Part of a small language model's weights.
Size: 11 layers, 10 heads of 32.
MLP neurons of a small language model. Each row is named by its layer, matrix (up: input weights) and neuron, and shows model dimensions 80-271. Each number is 500 + 40 x the weight over its row's rms, rounded and kept within 0 to 999. Numbers have three digits each.
Before each neuron's rows, "fires in" lists the words (lower case) most often at its 100 highest values on Wikipedia text that the model never trained on.

fires in: "over", "for", "than", "under", "to"
L2.up509:538513471486464527530564466503510459484447513546494517555526472548460496500508554523558499453441490523487538525493568421485465554503555517476514489561391486523539487473522560541548481483521473467482434505532502550512520406505476613537504493433506531508462435498546471456491501486465548524490445510494490499552460460524461439489515544525495516537464541515506454551529477509498415477472466462494569455450473557454475512522476524473441533488468518520490533497526500531426515575463465485460423489470512545547433536451428443513451537522469445522452506626471449519527558516465498502

fires in: "to", "would", "will", "should"
L3.up61:493548532467508510508567491505470457477400503502476508525515535544463500574527474459547456588471458520485447437495550508576477506485521541456459489468441498547503481487489498517535445477547434531499456489440503359513538507512486474503544557474475554548492517481548517536551479487501515508501452505475570502493449547567482555465534490524465483549485538432507432545492462502428551547434548494459503471482486529491558478485499483433378488518503524436451452460559512487473451569529513468476492498482513580494545509509551507499496448421506512520502587520404554504514540621493506482

fires in: "a", "of", "in"
L7.up934:557562466514532535409593550564526473525446490542535466569432489571487504484525455547545495443515536540496466523499441578516532489501518540411498495501522515445519492446538505528457525602485473403501510491539496506502530484505524539438477547520479431496466580552492481493490478483432481517494535509503509473544486439504517443490502525539460520486492486478411530477475506444549511478516460556548511455507514477500520505501489428512459422449530455499472401526484494541441537451564528516497396461457446456483565468512528521504566553511469484496466436456542498479483491515524524442

fires in: "of", "from", "abdulrazaq", "edwardsii"
L3.up388:493508498516593529447604516516551513546546439562503527486525561546461509455439477548541540435485539507474496567517484493563441506524543567497459441510473515477549542490534449555414469472486478548476524494431486499494488544477515427483500503511587471526521528521504461445475487511534462509466461534505567509527505528559532515564481469465555506540513542437464537492529479448524535478501460460451425516490484468451584478528491490501497564516491475547573516523493495481477491520513532481485501524454551529466510539488585503402426515466544485481520518480553436511556433427444558449

fires in: "the", "a", "to", "from", "an", "aryan"
L2.up893:538529496483558524533595493561502472480553475465497418433494479476509500543553493505459497524462472539546446494459531526514439554565545520495514556491494456386479500583513514472448529485506444537442546509478516515499494506493461509570530453479476503501515544526523551507523527504521560443434435518465519441499502541513535558466524497517494532538547515518502464510469558506526504506519439587510429441439440504478499532465492483544453556404516485551551483447493553503503420497510450517490425450482521487489484484531502513427494526511461466525523520591510494472495480483457472479

fires in: "in", "to", "rating"
L2.up214:454505520515441464483462565523561475488488536512524524472459451513518528514513442523547513622503457433519475416515503496524456541506544532499408522565543523506438507513488586424504531490561445489391506441531463540516483499504458523529578485526478475504400379480399502503460500454530545575452526446590553524463506470455423458496549483486525496449492560414480478516513535531513509447423473516490478481532557523525461459584484497545520498460481521492524497503476635494530437520497536561422460464540504498459534534491503465497504506509514529549504611533542499524512521507557560502

fires in: "a", "for", "chairman"
L3.up236:520518443505534500502530467563486462497523549435473453494508487488487470477493471435511426443545472497464502479444495544495484479491555529444504496511506503516490378441474508506537568474444531558515470530477492501522494491533532493562477509511519520511511479544559477530534506494545509530511424491521473461512474510493505457499489529572564596485491529560506468512520452548527502609564469481537505498446564435437451512516514410503419500404395578525460416556450466433470553494541564524491439445520508487436491514539444508510474543529502514474497539492555490512484598430527554431

fires in: "and"
L8.up290:536502539521489504559569499483515490507448496530546479493547446513539537513504538464449486522550425467448520513533476494577547495488517519527434522518580456436472570594569525594451524477507463511536501530472499519483463498474519444574499463494520592507492450561490417473525483485527424552546500511474567515477545496513509550412521514407540427544470475422566567466503421481503509492508468514439451540458512456487513437414472472531593500557530524518453580562551484526453453533526516497471506492477591515453546467508487532494504470503479523526439413487479467471506502521505567436

fires in: "and", "only", "of", "after", "while"
L7.up915:405493570535506544432534512534530506496490507478556537488546448500467474487457553518571494569587486488489493422482505485518498488548471546382470500512469496539469532490448509512558446542480505517535531550472590494449544476406523498534506487447523473478550378502507539435488558529483549561526493464436500488501504486592545576446504540504479462453539563481456537432388459547420553548470477516420525491481533488481523503415522502538493433486509453418472493476529508522513445533481512404478442531476503465555550438487498536527512537550502442496524465505457461518513464492542595540

fires in: "in"
L7.up755:513550477512520482501566521518539477422498500532493509596450568530455457456563509403534456518453492509423513551483532491544557532543534576486493500482462485526514515506454575498440400486488476507495571474511503443418509486502512600549548528482481488586532523474426524559479528538469441497527542515468509461525545496505515488489465504531460465520475533483483536487518499470545555556435493539483511508406486540598510517622482452524488477477575507465535548480483521532495547414479529453475505522504519492444495537449499575461495514515507517544545560479496533547498583513497538459

fires in: "to", "can", "could", "affinity"
L3.up268:458595408491447519524597483504429496471461451532443449572491493560464514460457564515487469534574502476566458463541479522503455484538533458435479497541538473519516507492469467480503466429509500492465495540499534483551520498453510450558590445479514493525496543464476591474579463485568533491459520521481495499441497451511443555468576496488461451522519510492501421506479455514414455544500514546445486512456495482513482516523509437527487510492429489462503454541465530498480484551516526536503440409533516628463484519479569588535470500397498472554530556545494535580493540545476482548

fires in: "to", "taken", "set", "at"
L2.up954:475536457533602429431472530511513524570469430477569468503478513470434512537580506514478485536457547456481493475467466529489473511509458460562485490515448549472537466533554459556501480524514511476496484573500522546434521498515488514548512469453493498606433553446518469515468552528553441469490510506459529521444454539529451527550415364508511542533525505446512505527503451431540546489476570530531443516527483468502462523522512489539421496470543495460492494442507459466466521515467534504546423502444528497471566518428491449480539569478556596549557485491579525461487547545471523518

fires in: "south", "north", "east"
L2.up729:510522543449517568505474463516570487515467490462478567567574507494511530473484558463439513478506477493504467489581396492532507491501580546473531508442540537543446439471506489585502479460533549507525446420523516521524566533573518495480567515545565503502497525452500533634486513529534466499533499555507517528508534485462476481506523487491485482498488521464492437549519478530512477502529491562584434532511456468467498445468524541519464546548470507488489480345506543543522507511445536486492484514487474577563525416485483454534484533507485483435444558563482505485536494537452566500

fires in: "a", "on", "to"
L8.up503:541530469489437468473528506524544482528495441520524494473456454474421473460466448558463560505572460490548466512491505477507565452482459550506564513487460451501534571508492507534431541468475537435468564399505451551554469418549473501495368494443500526486502509488453451513482526459458485538563486508483553490456449489515522492491475546552490603488563490466523457480540524492494550534541522481544509497492563514487549553502493499545475529446484483519457500483467537530491465532567587501537492481414524444507493463438514452471530528533452621483448542544539486536450502580440522492

fires in: "of", "for", "on", "to", "out"
L3.up763:515494471445522503497490556510435567475514408511467523460425468552515438417544517447521515538578471517446442518495527513480438513496516505513496483519509478507461540534557534538503544506478513442526583417519508545567419536531507486446559447420505553476474479526494467580541492499536436509513462502518517403522486458437509463454509495548548479491480512532499560506572495530466436479495463500440481544489458555527487434486464486470470440525513568449422531468585589496495545484557502534495568497453539499461495510478478579473420532473529488502539511496475530556455518499520478525

fires in: "from", "per", "source", "date"
L2.up396:511521504453516543548545540506484552492468483558490512473455474479453432539519551550566411616499473569489439534522542493524508462586460407537519494521571504482473489472533505562520484493514459495541570420570533481521425425481468457523559465505507523484535437531609477512502461508506399488457543514491519444453480464489478487421551466513554523474535499513509463454507422476510464489559460505511462512492439478552504460470539513483483543548505506491447502484522494478517472508450551541474497601522514455459543463471467517430395598540487530504466533529506477494464494480542494498

fires in: "only", "who", "united", "just", "because", "most"
L2.up1165:507519547482597505483536518536563487501515542514468504569512465476515499544496582533513529537496635532538495469503530461476455477521530587463518515534429532582506561508470484537486457476555503480459472427577562527456562560530449568543549478491560487492456490542483529476497535470516490528533430522509503530503545504506520574515466449545440492507471458468590496487499502431498518526467500493500563446581520543538458549549476509495523455573553541534482525559494579436504504512600487437470427531460579520450467432439473542539455470531478529536402493533468496514563504478474413451

fires in: "to", "by", "the"
L3.up260:513505495465488462536499505478528495446606475591486484467530420510512422476488564485526604534489493509493568586489477554432514510539470531502450556483448468478521487560529558551498601468491534474501568463459543511508449496550533495517370527520454535525450520472453461537502485446507551492512474525520501442544444481545509487541520484475536463482523465456533536492477565487519476526485450492518375473499514520521550539526480422487524498512480544456512503450531527556471515492486514495528496461486588486499511505600447507495504549484510445468458392570510546534519547434487535569

fires in: "an"
L8.up455:479504427506524479483486422426494512495524497538558446493521530532513507575530432478489449592443506446512494489490518491512526497491563488528559493485495559519496450537493509516438493499470505504489458473468471590492525478487489467507523529534416522576482537582494526498502536540528518430554456472457451442491522501530532471497458441569440571578459616518539562454446541487498443479509522496579498511564559503507484425487535534531521472462495535511515514495498507531568478455616526542541488495439462547488471544469524438536481531530385532473508525498481464478516484498437472493

fires in: "of", "s", "club", "new", "team"
L3.up779:507494447518515458501480566495430531479596473480519406549477482512517474527517483486500453436555449539501425465470498540444507429509480546483501457533569481566552551478412502541532504528533513499533487510564499569477483467537500392483584446459504490514498508567540518496469509499515540564449525512535442430506545460489493466516504428485508547473474462501540465568424487507518510512530526541501556514541483478499571440561491437493498519502553481531444511548525489437501488518441506486514563509514539456512456496498530565447445548508450428483533529483484491504485440578442508442

fires in: "to", "early", "born", "from", "who", "more"
L3.up1029:496533558443486455457534529500532542510533440493480524470496514527540492475542527541483486505533455551405506469489537475579525369473522542489590446487450497543415544499493484499477412521516459493471449430474469523488502480516575475497515516540520483564453533440525604470467481548543404514505463483415549514570523474499442522498510503492504567520513591489542535504494451566481494523474520499497491463511541424501479448512503485543522456489530509567486494532548542540478482579466600439411512430515602547497469526456520416509544512458530544530486500450394451555533563507503546529

fires in: "in", "into", "on", "through"
L2.up50:531522491474525453529527497488471463519479503481466460502531452418500500507509513472489513497506500458500476478539465526470515546579505511541483485533408505524576473499475537467512557502560485560536484523501417543453458474513464568557505462524522553544499549488480520511500463491403516528451483507455562439472508530482569464496611534476579537442489471481471498498558497467541516528376497594416469535384527435474532536485489531453473496539481562500446420508452515482438456466503453531595409473513528513498445460512493487499463476542443515495466503472453548511516534559429465442

fires in: "to", "at", "his", "him", "on", "managed"
L3.up1243:482461523432511526581483469547517433484532482562539513564469427536491487578532520539502446504498479470570474521467507475493466442476535561554458505460531461477520493529448523508468425494458535483514513480478513506391446544550536535536445535511422536553471444442539484554567507454518533486470521466493511445512459488506471469494470455521513513481533519467542489546487436502474502516505485514398471530504459495463488576520529485455475464455536441500524495475523446569468522480496488578599530572511519506411474498536538446435479495473533482493488477487468551440560510468463419492

fires in: "such", "known", "just", "and"
L8.up830:465537449520544553485550461480461476475480509444479562539439452563443445502483467546566491443480451514503489477519500541534516472562587476483399524520549466514454531504498487459470481544493486426423493519478466461513584484414475468474459497465524538514562478540483558538402499543496463501543495474533528502527571496472528502530513527552503462552546565474424504497456472522477498349482480556504513519497487548468447490463489487483536449521534466503511569556595500564514505537575472429377479508512523488476523502477517541527538441435452513420543497469504572476532527511519521433

fires in: "to", "made", "met"
L3.up503:516498501495478499479539524576503521511524534510460471523426528470446485519543556543591517540557579450479431402534583535484509476451516559542441480436457506509419540499504519485467513553517481556420470514514494467449567548541483483473552536423476466531538533515474511525512430430523547488480448460480515496495571556482521469546539405543421481493514520494573450529486445595478572452484554468495620514529454584537533564478495431485534559488455457499463502488530534479514530549460478501477513500525482534507448529501494460465473491472458539459584507556530499484565594490493545422

fires in: "be", "to", "in", "for", "that"
L2.up179:465577501537492544478537510566456478462454490463451452430449526473541510528505417504555507493513463451506510508474455560454508519477521475461533484454523528490476501493493420549553407516534512535518486543528552530505465529472454503488545479546484481480565448488529535533537459595497544524518457560530556514476398536549532495504469593532503559497497508531536444474533449498520535583479559462521505514489528469443420492522522431491397398534490512452432500465486485452446526472506463477534475521501534520500526515537456518507426512468502553491495456512468550476549585546470463500

fires in: "to", "into"
L3.up366:482528464431532507522495515551488568465440461504541528505531478505454479515520487501468546482482557493577465508545472521475433514533519434456512506504461525522436533506518474508551542488528532514426497516557500534522560440405505546488548454504560454523487503435537462503474512467477555542447552493452506522492521506466511491456543531510495543512499519522569455620503473503547533525499515499502490531454514468510493569477434471554475517522557471560510486556493484507504563541512459479467395404474488512550493489526510393485466499544514519462512551537481567447479596420495526433

fires in: "from", "since", "to"
L2.up801:526481476459491518482547574476453526493515440505534548436527464500462442546557500516485518513543551585517500454474484526576468499570552497530408473524485481492555511558563463497476516563572495559453448512479529511482430518529552432545487523456489468499471534507467478419491497542543464559395527499486549463544541584498474533541518451524482505457432544462515449489526537552463480495476467492433506467473497492542439455558488428452526496569481523503467525520496499485478489512477581496435461483477518522513542560492544501466530556497536450542541546477478474513563567497483429495

fires in: "to", "from", "after", "part"
L3.up541:512457508497467531545502520569478494419491446557555486481397501510532497513530515504516504487481486514563533513461559547507560482472546564565450526535508502489458502560508496552541463475464567507473540461483449496551493549524491498520420481463511489573422555484509514509479465496520437497563497526497504447499485434502463528445473440495427467484449508519545530569512495525469488545501458529450470497475412464579457500491552474427540421486519519534470434545522468488510603498485555530502498555544518477497560548543587522442498479546547509515495525493465466510407510496518462494

fires in: "career", "medal", "team", "s"
L3.up132:453436463511489457477490534485538502507480493505567478534533442533482519444517529499560482520562519552489435469551464455478524542520442475448460552432446495621483544455565548446519527507472459482532495424552496545532534431473491563497495430462536440461497515555570514480513508548526441492491489508462476489535493504582441447485455562478543467474490514500502549533503513494473476539560500512508563498466539511441525464563487467446530467575501530548496480591507469454504485532466533560523446541521510579472509492452483482517568524426463509519417521460478447482508417517491451481

fires in: "while", "if", "when", "what"
L2.up232:539558544536540457548506486494453425593514463531489524492509435544503420552528445527532472556507524504463431494465506398533535507544598493500479581490507490563564550536477453533565523576472551448508453496538493535541507510514511537467509461557566501472527527536568507502461495529609543456538557503485527518524488563502529482517481532517480466415536538487516517455510441508529484503466488520489479522541560525488573507524446517504485571508469573420506499504459497501458458452490526477466499440421430506471515554420512437513515570539497473501456518504539463481545537420454438503

fires in: "s", "his", "a", "her"
L8.up129:513515430494541484447502468517516541492474486464472464493465426513538470529467520413548409507454538555494499554445546554466544523437525486479546484493466471414517508511557505562512505495493517553439493409468522548515558510487570516579532516533465511592507474520429471519485466529507490453450551397511504466438446528521584504465504497560510538473535551569543523473523502493526563459524510485413484434482507482486520451525452500494543508513500510422511491513447473471528410482580516573537432602501472448513562507454535540406496510486492574457548447451491419505437495568487544510

fires in: "the", "of", "to", "as", "however"
L7.up966:476521490507515487427555476539512520536504457471525466435499486496551468564524466497455531553505447561539607501473486554523427449530473523495433516463419405523487540523540529512481477503518481510436502490573477530518449464478511497526482500483461479515410454512526427536584469528552492503609472490530508475481525554508457477518525506452539557493521546463524418452511492479520549494451517582495500502512483479547488549474514593599426511503511423479509542547475570530523490440541541445497453452508462443428495488523519469460507450484453505489515519495524533468549508524510549481

fires in: "united", "both", "only", "which", "when"
L2.up119:546546529505461459506541460473573455436533495509511469513555525457488573506546547494499517520467474533479442518493518434518443497498497507462519523552432489506424496499542458505552466507496508464448527465496521483578510458535457540505507485494518488448479458471471554458516472537502606468496505529521550485487432528536493473425477479542483412538445502598493537466489532512430470579531488501508501530530576507522478536470571446444472541453530555447575519487427512500416526467485503493513486460478467538531519470527469471536471509478545549456496526510466478528564488472485459401

fires in: "at", "to", "as", "on"
L2.up841:463626555506496576537477574536509537531498529496488541458481494478535543472531518484464569521513545434487487443501412501519537462504453488467466503513489517475548505513463476521511500571536465442461531513509500609498562511530499461500486505445484429484476491498510405523648473526459542551502540431511531503497478485530483442561503521444472523577492554500548524563486419552509549445505535505468545467468455477444457534467456473513442461515520536419458488393543470569506442505466440514488504449518490519447539462435496424540578474473439528489521531439502583457494535596489536476

fires in: "to", "not", "t"
L3.up316:471536424510427511526544430533427487569446483554447512477440449568466485513466523498519556521480465498525477499515476515454512508494508524453471459487467487526494456497452455445583534492510542517483499562449483452494455496492451450550529514474493560442513511422545488502528498528513489525497573509526526453518475524597588518487479437494558476504492553467472506525457508500445541529516459524477494481502456471517484504464536509431458533529515527406512446459521536471456531531506474430522443494529535589551467528553563505471513534491531460513438607490482528502499533593478561524

fires in: "life", "time", "named", "status", "years", "as"
L2.up441:507511413491437481474483462546546540492533463571499462425468464463525495535397503523523535449499535426515501463540469483498449477538575525441545514489485522529532506544489501435418489442504487466532501581422512449486469496609464538419391525541545474587513464497506449509484508541490606433576523479498485565495482564518568492536491515533493590455463524524544500503533458549527472552511452482515468566481494497481468505489457522521488426524489528547528528473597505583453509477454480486438518497487519470510517523480538494551409524468500512503488503488561455549513542518499491476

fires in: "of", "with", "for", "his", "from"
L3.up800:496512476494523498508527583555472518484439450480487477483477422485479419465547516501454521673486497574521545476481406529482450479510515543593525520476498482457544555543453531501598406494483509490454519444494495494480529478489506496494552513489519490484526430476490474499448475533510504464561460513468559544436511590540489466538476430498453553537438486426445518479519547509454472484429484393523445504458483469559525501494533459530526523510497507565491489525496487518520599499465405510527514507531525467509540527495477455518490484437513447546469448569493493477569514441506516523

fires in: "family", "career", "life", "personal", "ghica", "retirement"
L2.up1232:489592493448468484459520529562557412473490481563550460501484438475553433551420507517501469488471478497538562483513461480570473524497515542517495453531511520534498480507496501390427481488564523489553477448467522463475444477589430464514463525550485489529488481467524550536481502530521455460501518471578526531565434475515498562548434594466533514413495472496486478504526474438472537502502453504473472543497470489539463518462518516488488487544582529492552495547543516533473414555486549502431521486459523491493529491521519516501525471495557502495546464487518465506514409553465503470

fires in: "to", "could", "can", "may", "would"
L3.up655:464546493573532487520460514463391486505477477576482495538542504539470506515560482497541505483513414501547451548542599486543537540553541484522506538556532554487523484545564448474522471434523524522456437471414468474536503492462522423565540507406483527542428480512501464506486460474503527483486439507510569425573460512515463490498526476533532475487555433478456475527474402526483555498461546517395488512470546464453498485485430413478496459467450534521465439504465452501513493549503507547478464522546516599546551570461505566485384487566531518504500526526432548562491540531465479507

fires in: "part", "years", "oglu", "season", "version", "from"
L2.up593:567534457502466496507477469498533512477550496509488525507440469536513448548524489500462544537428488485432426561507507545523480455531492561532492509452558559476516545521473522438507572451511586460518456518460570486516526512486560496531424513512550498507524510519549544575497438504564560570444397490568542501508437474502493517488464495534445564510532562562495542508379469524473555492541514578472388470509545501555456547483466455468589520511518413504502430520507418471444504531542520489432460539492507473446424569485527498426451585574477514497439503495564477564483447488498515502

fires in: "to", "youd", "the"
L3.up187:492543454513474508453498507541421530532477505478458528466527437534513457470580475506488505490410451450555427529484544503501481467517569503509513526554472496478535489517497465530503518453528440518492436512509550518504550510454510489504495485505544492513513512423481455504497419558556485487485486510506544497536514483565522467450507463518507490560499597518473447486451505569446480561530484509526487490471536443478494496488497467540439545555457503497483515482492498504489488545474515513524520432498553545505445522489514555450445536498443453539545585525434507498505535509545557476

fires in: "to", "and"
L8.up544:532500538504457491583542464477414464475439427530502425484492473529543484500528523506490501507442430534517525528511448484505497502593543486462458468487561463438427500495458521555465509506475436528476441516492525541554460425518483449495559510494467487447488457453417469527454485519513486541481535563463457508542457563587525456495548504468535472510527540495481465557471547515460516484510582544565572503472468553405519485463446418476430557507570536461474458472565484555502516563523540518449502524536551565548472488522418509532469496499528469498516567521477527500527552554456510433

fires in: "a", "tempera"
L8.up845:430508490477500482511507477527574432487444474481515502501569452507495484534528545459451428496515561574505461550410552454506565435460415502533486538519439455518601557499511467546461470536510515564500541459517522480577493452510536485480497501578495518482479547460462478440506533513417484501509450458520535491454515489417512504535476487462484504520578449568449585476451493520466465461484441518499527505470571522496575473492476477500555498597433484530510499475524524551483430464533527533570440519479460484531493473441503560520520528550462537498462527525521465512426564531487524458

fires in: "to", "of"
L3.up741:500526485490528514465512543523504449499511478464465479482543537543513471499512501391570504589504475498526521489545537566497487556610487486529458532454454455559466476592480503534530553534474498498507445464527488551514509507540499521530525443478558466524533499506429492549470498576420480443583484476520458492482491439461540460550446475506507554481462476444500501583595464530463526481458452463496508563562456585500516474549505410520576460473523444537539494494499534480542509523468477478520563532466552442494476568570488469420494506491457539459485436511541418553473460465513467448

fires in: "as"
L2.up559:516498509534522583510520405541502544553428536443552461503550493409504488456515535536479524505462557495515433528508491506502496521490548458521440544605566501473537479537463508457488544451508507472544522537512592509477521462488541434500419509553457556493516472493468413473620427486510464589533449521568601465483469509456523486486525536554443586478509490510608513461470411518438540468484591528572494452529493461500547524530459565527494529516539548425495469513499489498443501477456458447566455481477521497514489460501453551467492485535521517543492526513464517523479488532516522517

fires in: "an"
L7.up577:512512475504549445507483498535470439472537503474466455583488464429476481487576506532515461505547440524495489535541540601501437516545525587456484452522550528519484477432488561551509493507470482467522515528524517560498562463484466577521487545537434583545457463482516448516516489513552500476543472516589456478569530503458550505452464481504499519551486515477520520540517418599514541568480496521521521485485451538506365500447536592517522491472548518464513500436484436513483507448573482475562513475557477445490520457554528511503543524522491475458505485491450453502511515523468494481

fires in: "an"
L3.up1091:448554418451489507478515536465506514483602480535502471541488500464481482502522447463475527454485486401561504497498433572597504526501500532467504528525478552542575477574467580551587476453426483462460456546515437448428460470510495424482467499498449500546509535461589476447495500508561514478521504549552450467543533523517512440506597499431467510516520473450571505427447501513508499476521495530495505498471479480535421499448522540500535535413526492520457384480481479517500555582484513487491455431519532553496432504440580547484505573537494555451529494466525492477463472485440448547

fires in: "as", "top"
L2.up671:539466553493441586424515448495540516532430470493524518588515471413529504530488499546550442509491456469457456432493518456511458536417533548498532482537485524449541537458469482487494457443512489446583447564484528533485495540496538510495544447479561503523537456542512452489474540501400467489462485579536547471518562483462485528512505517423529550485464493561591387473490558519460465446572548539516483553527481509501549520580491581522485472552516452580581573551529553518415555493479500529545471543510529490550576484543461473450480430520493404505501557563593505491497457517453509496

fires in: "with", "by", "the", "from", "u"
L2.up487:501532467518494528536504481493467490557503506487515428465536479549480510559571538482465511488505487489425451472575504557476481496497492558523505553489543497627482508504499540527482463522537483477444485520495527523439477488491512543519512463557493503531455518482551527489486592464500497527564406451492551517549477512463446551485468407535585489447433465509509452524405516480602488455461452498519473510479492548462435502448565460473485571492470516476466479549454446470502526461443564471536553518462496598491498513450469534426537525517482511571541518451518542523563500510497561496

fires in: "such", "final", "the", "location", "hold", "including"
L2.up288:466501494505502473507539473492549475477558487535567532494478466460500474492505496539505499469555512520420411454441511447586525558484538477432539585530457475542559514499530523519460505543450488502518462502501490563524496506415514447557483445451435457537502503508573485488453510543518580461493462556406555487555509476485437532492537458489480539535503484475593463500422547467481563476463509511516535475489510505488493516460540488448485520564524479518515440433552506524577491540422472444511344508506487504490521491464500549404559497457501569536493460474510476443493441463492438512

fires in: "it", "to", "from", "which", "given"
L2.up923:470523475440452419512484532475587472599473495541509579454577530533488520477574509496507501437499456480507533450583468470511528517541494560404529480515565533473509557491520511524438470542484519432539493571525492557521560493445484474528560469551489399476410556526511462457525475525499422489578466495473557550462463477519425510460509457518480501536494510521504474469543464464566478486522505540439495516428493435495494476485516495532517531511442554532473490402454525450432543533485540525530490489525572539533531471484504452398463545471442522534471564465497485501535511447487504456

fires in: "while", "when", "life", "career", "by"
L2.up299:532505524514483513540486567506544468547538487458486484479501514545464465504479460573493505516487422479504520389503485434483485538511466497457504491531503501512416483522539497415467538580477450473459458402590525471511490520505497474523420451419494506526508491498500567488486592470520426530481491455505488506599454464509531466474495508569504454506481502507494453501471472538561435488541457543508478494512543455569579509526533518494491537509456509505542519504500528478453483442443531524471480456463471500428487453540502472583554519487496454546465510445442453471511471520510463535

fires in: "to", "into", "through"
L2.up1205:462588422514491551534578483480485514457552542482532514511450442542523535473537473496540491489509596566519483490458543609463484423459483484441518531416490522550492503489473399464523524513464493486486409512528461484530520582537531551533559510515556577507504451478525499493533402494504479529539417534421541522445546570562548471477491535505434529439449543504507477491457384529487498475423495502458490485515520512481516517509515425560482475515465501504480530524474578482542494544495538433539438481457492588529508511446597528495519579449509533493476451525444525498517473504470545433

fires in: "with", "and"
L2.up217:514479441530488533502471567496469513470470490538449426508469464495455449444582537532562561528499545507548487542476511492537437498551475461519505574476548483513536484508494561588448502449540427475482510482502448466496464527433487480450466551530479541476537540467480452508575515474478473568512471438516501501510510511542434517541509466540455479506497449536522503436573449461482539482514487501541490527461437498513500462507577453486523478556483511442535514459506497488534486507488517493520447534522499477547488488435503503521530453504474444465554466502469531527519480499525507495

fires in: "to"
L2.up818:493560489515522501495499495457435411518475533507490448526564526543452556526542492539469511534470521523551485452448508513563509473609445449552468558521461491480526495517504490531416474452491511500435455595523477568464529502540615532629505466519593529561491489432496495513496525451561494488498476434452489535514509531500511463538476517495473563461514475505445548601509398537411557562456512520485518460430482515480539509524542471519461499485435483467447439467470476496532435601511534463489475469451560584489528519518467477486496528541502493440465502583502493469500536537455487528

fires in: "on", "in"
L2.up1010:574498489532465501486466561400473569432503502562516511530421484498491498550567522477509451536477508487431502443571499509573472472491533528529486445547475583461557568491519583444459573528543465499498522442476487540475528539494592485483539467444550507550527465433576511509552494493474472579463528508553503536426479533488500498475523587471519555464442491429505457527443537618500494562433452556484504485420466480461473526501519494523440460546464491477466475549509465531493462473457548472521490453471497469443503552498442454546495487493512499524466475499492513481509509511495541489

fires in: "to", "by", "a", "after"
L3.up892:540465454463496480508526550472554449419506496539442547469491450537498467522563520474547443515525542461480518481523555482520537484552490522461493523576497476504501488485561538477454480491510536497452453425510533496394575509549494561512459527487437456476462497475557490559479500554494534549435478471526536448532504503475497504524487512451575450499545517470455459543517533506433479503502508545503435493483479489486459576461454469464498497518556583501533443515447540492439504513562510512453482488433517607424505465554531520430472536538497511439481496491508517530429499534506509516

fires in: "a", "national", "s", "state"
L7.up276:520536509528468561422512572563488487404491484510533525519423515498455473487411582505506464439546523512462485461448485469503521447545563496545498500430443522556567420443517556532494536466548521557537485440500511469523469490503471559517527441513469473506489438463501453541533526584549494512538477519513568481517496446494557542500530503486528597512504526553462429440490553502491528540429482505457443449458575523515513551480481541485453533500496462442597501527541480494490500530400509528507514543546539470506467559507469546477454596455495521481467514493525490506476610503478481426